Weights of a small transformer language model.
Size: 8 heads of 96, MLP 2304 GELU, vocabulary 32768, 90.1M parameters.
Architecture: LayerNorm before each block, no biases in attention or MLP, tied embeddings.
Training: a variant of Adam for these matrices, 1316M tokens, 10041 steps.
MLP neurons of a small language model. Each row is named by its layer, matrix (up: input weights) and neuron, and shows model dimensions 528-655. Each number is 200 + 30 x the weight over its row's rms, rounded and kept within 0 to 999.
Before each neuron's rows, "fires after" lists the tokens most often just before its 100 highest values on Wikipedia text that the model never trained on.

fires after: " the", " of", " and", " to", " for", " was"
L4.up306,162,208,195,221,244,190,192,207,219,226,189,183,228,185,262,222,156,162,185,192,288,181,236,216,205,209,218,179,201,209,226,198,260,237,208,232,167,218,149,173,232,184,207,184,181,213,125,201,212,162,249,195,163,220,168,275,216,165,200,218,208,162,203,190,156,263,247,248,212,211,188,186,188,179,127,169,191,230,208,214,162,238,206,145,146,221,203,203,167,183,160,205,223,226,170,258,166,183,192,239,219,232,230,193,138,157,174,182,155,189,175,196,196,257,246,203,197,163,216,202,189,171,215,207,216,229,179,194

fires after: " ", " \"", " (", " with", " Women", " in"
L7.up2034,156,180,250,192,141,166,188,226,203,182,165,155,158,204,273,229,187,209,180,119,257,161,206,217,186,210,197,178,215,178,270,206,237,221,141,188,190,211,211,206,232,225,181,215,219,224,198,211,206,172,179,242,202,185,162,158,238,216,209,221,173,194,217,233,208,189,203,225,194,229,200,216,195,176,191,203,187,210,238,167,220,212,220,177,237,213,224,203,210,188,217,186,168,187,198,211,145,214,214,205,186,215,221,179,156,216,175,241,183,219,141,180,192,221,179,222,268,253,241,244,183,211,170,193,235,164,154,189

fires after: " the", " The", "The", "===", "==", "'s"
L4.up1178,181,210,238,195,220,243,235,190,209,176,197,190,189,210,193,197,182,211,188,204,257,160,212,226,173,176,177,161,231,215,231,106,159,224,198,172,153,223,202,194,186,242,195,188,202,222,161,212,204,230,176,181,204,202,213,198,239,185,257,270,206,252,207,184,198,178,178,195,250,170,237,196,175,247,117,186,215,197,218,157,214,249,172,165,187,233,182,227,187,183,237,154,192,168,211,133,159,219,236,155,167,221,201,226,213,230,206,208,182,164,151,218,196,189,223,175,215,152,245,169,169,140,163,188,216,221,205,174

fires after: " the", " The"
L4.up763,133,245,188,202,191,170,206,243,238,199,162,182,190,158,208,225,206,166,179,158,222,170,210,206,200,203,202,186,189,180,191,184,227,185,225,237,190,251,201,251,187,222,237,178,201,207,188,217,198,213,162,188,202,240,145,216,233,183,218,230,156,157,208,182,138,185,191,191,241,179,193,258,226,235,126,170,192,185,189,209,207,178,209,153,180,168,209,211,217,145,149,192,165,169,168,116,118,215,237,216,219,209,207,219,186,172,169,260,212,214,163,202,216,229,230,223,216,165,205,174,167,207,195,239,217,185,205,140

fires after: " the", " The"
L4.up1745,169,204,183,178,260,207,235,198,204,199,196,178,215,189,221,178,146,175,207,196,250,160,275,191,224,210,210,178,175,206,169,204,213,212,223,216,170,187,165,213,183,210,235,220,210,216,156,209,227,204,192,142,209,178,218,211,199,226,242,197,180,138,214,258,147,177,208,209,199,220,242,168,244,177,176,213,196,124,187,224,267,186,217,175,165,192,187,187,199,172,185,204,196,173,155,175,185,263,195,248,150,283,154,231,196,209,164,161,202,167,185,197,219,250,177,214,195,241,204,189,171,202,222,191,222,206,228,224

fires after: "|", "-", "0"
L7.up734,240,215,192,148,215,189,220,131,206,214,207,191,276,172,274,188,205,154,188,185,183,224,202,217,145,231,148,193,211,201,212,161,221,219,200,209,117,159,173,256,215,200,226,197,232,185,183,210,214,190,159,158,262,235,200,252,188,195,183,174,208,203,174,227,177,206,245,233,217,161,218,150,120,173,228,188,201,252,207,195,253,229,193,166,179,191,243,169,214,173,205,214,246,172,200,178,211,194,249,180,221,136,220,232,228,188,210,209,176,247,205,233,191,215,200,185,212,199,250,202,124,225,166,206,168,229,172,180

fires after: " ", " (", " most", "–"
L7.up2011,174,189,250,243,221,223,239,197,252,221,172,231,236,173,161,198,173,164,208,181,230,156,206,220,176,225,161,167,179,234,224,164,240,216,211,230,150,208,188,162,237,187,223,158,163,214,192,164,164,178,212,166,146,156,171,179,189,207,175,148,195,187,157,231,222,200,204,215,217,187,215,256,162,166,188,183,225,225,220,154,178,221,226,199,170,267,184,181,201,239,186,171,196,224,144,146,198,211,235,160,201,223,171,175,199,166,183,134,143,214,167,226,140,217,207,164,232,181,162,174,213,231,232,203,153,207,180,217

fires after: " a", " the", " A", " The", " an"
L4.up836,205,160,200,218,175,164,202,216,216,231,199,168,163,187,202,191,243,186,183,158,266,154,216,265,215,201,220,216,181,205,171,197,210,219,170,237,158,181,187,233,183,190,242,189,184,216,118,241,179,197,189,242,225,267,150,174,192,168,288,198,169,196,194,204,218,164,189,203,267,223,192,195,196,176,184,207,191,185,238,219,178,235,209,206,199,219,190,166,181,250,172,196,186,180,138,209,179,208,212,214,229,187,202,179,204,149,207,205,187,219,115,177,97,182,213,161,178,221,191,203,208,202,223,247,267,176,203,187

fires after: "|", "-", " |", " the"
L7.up2169,193,259,242,195,219,211,144,134,189,160,227,199,260,242,258,217,192,162,205,129,198,209,204,186,196,211,241,211,246,196,196,171,248,235,203,226,148,145,192,236,236,204,208,194,238,211,199,201,175,195,180,211,194,259,180,216,185,205,191,187,246,196,231,207,213,173,265,221,212,220,198,205,187,170,193,209,181,201,217,206,215,221,212,238,159,209,157,232,182,206,182,196,168,179,182,211,237,212,143,232,168,227,292,188,209,201,153,239,205,247,198,234,179,177,200,154,194,211,203,228,178,196,193,191,205,246,134,229

fires after: "1", "),", " (", " "
L7.up84,195,183,197,210,147,264,209,202,175,198,204,176,200,154,241,191,173,193,206,182,173,151,211,215,203,213,203,206,233,201,236,204,197,218,186,218,216,176,180,176,224,236,225,167,163,154,177,179,231,207,223,167,222,234,203,154,201,223,212,213,204,226,190,231,150,213,208,235,195,203,188,232,156,188,199,170,245,231,209,165,233,228,215,238,188,202,223,181,248,280,189,243,240,189,194,154,193,174,203,155,196,226,177,195,173,160,211,235,213,224,185,254,196,182,257,185,208,228,209,203,165,159,195,222,229,194,171,182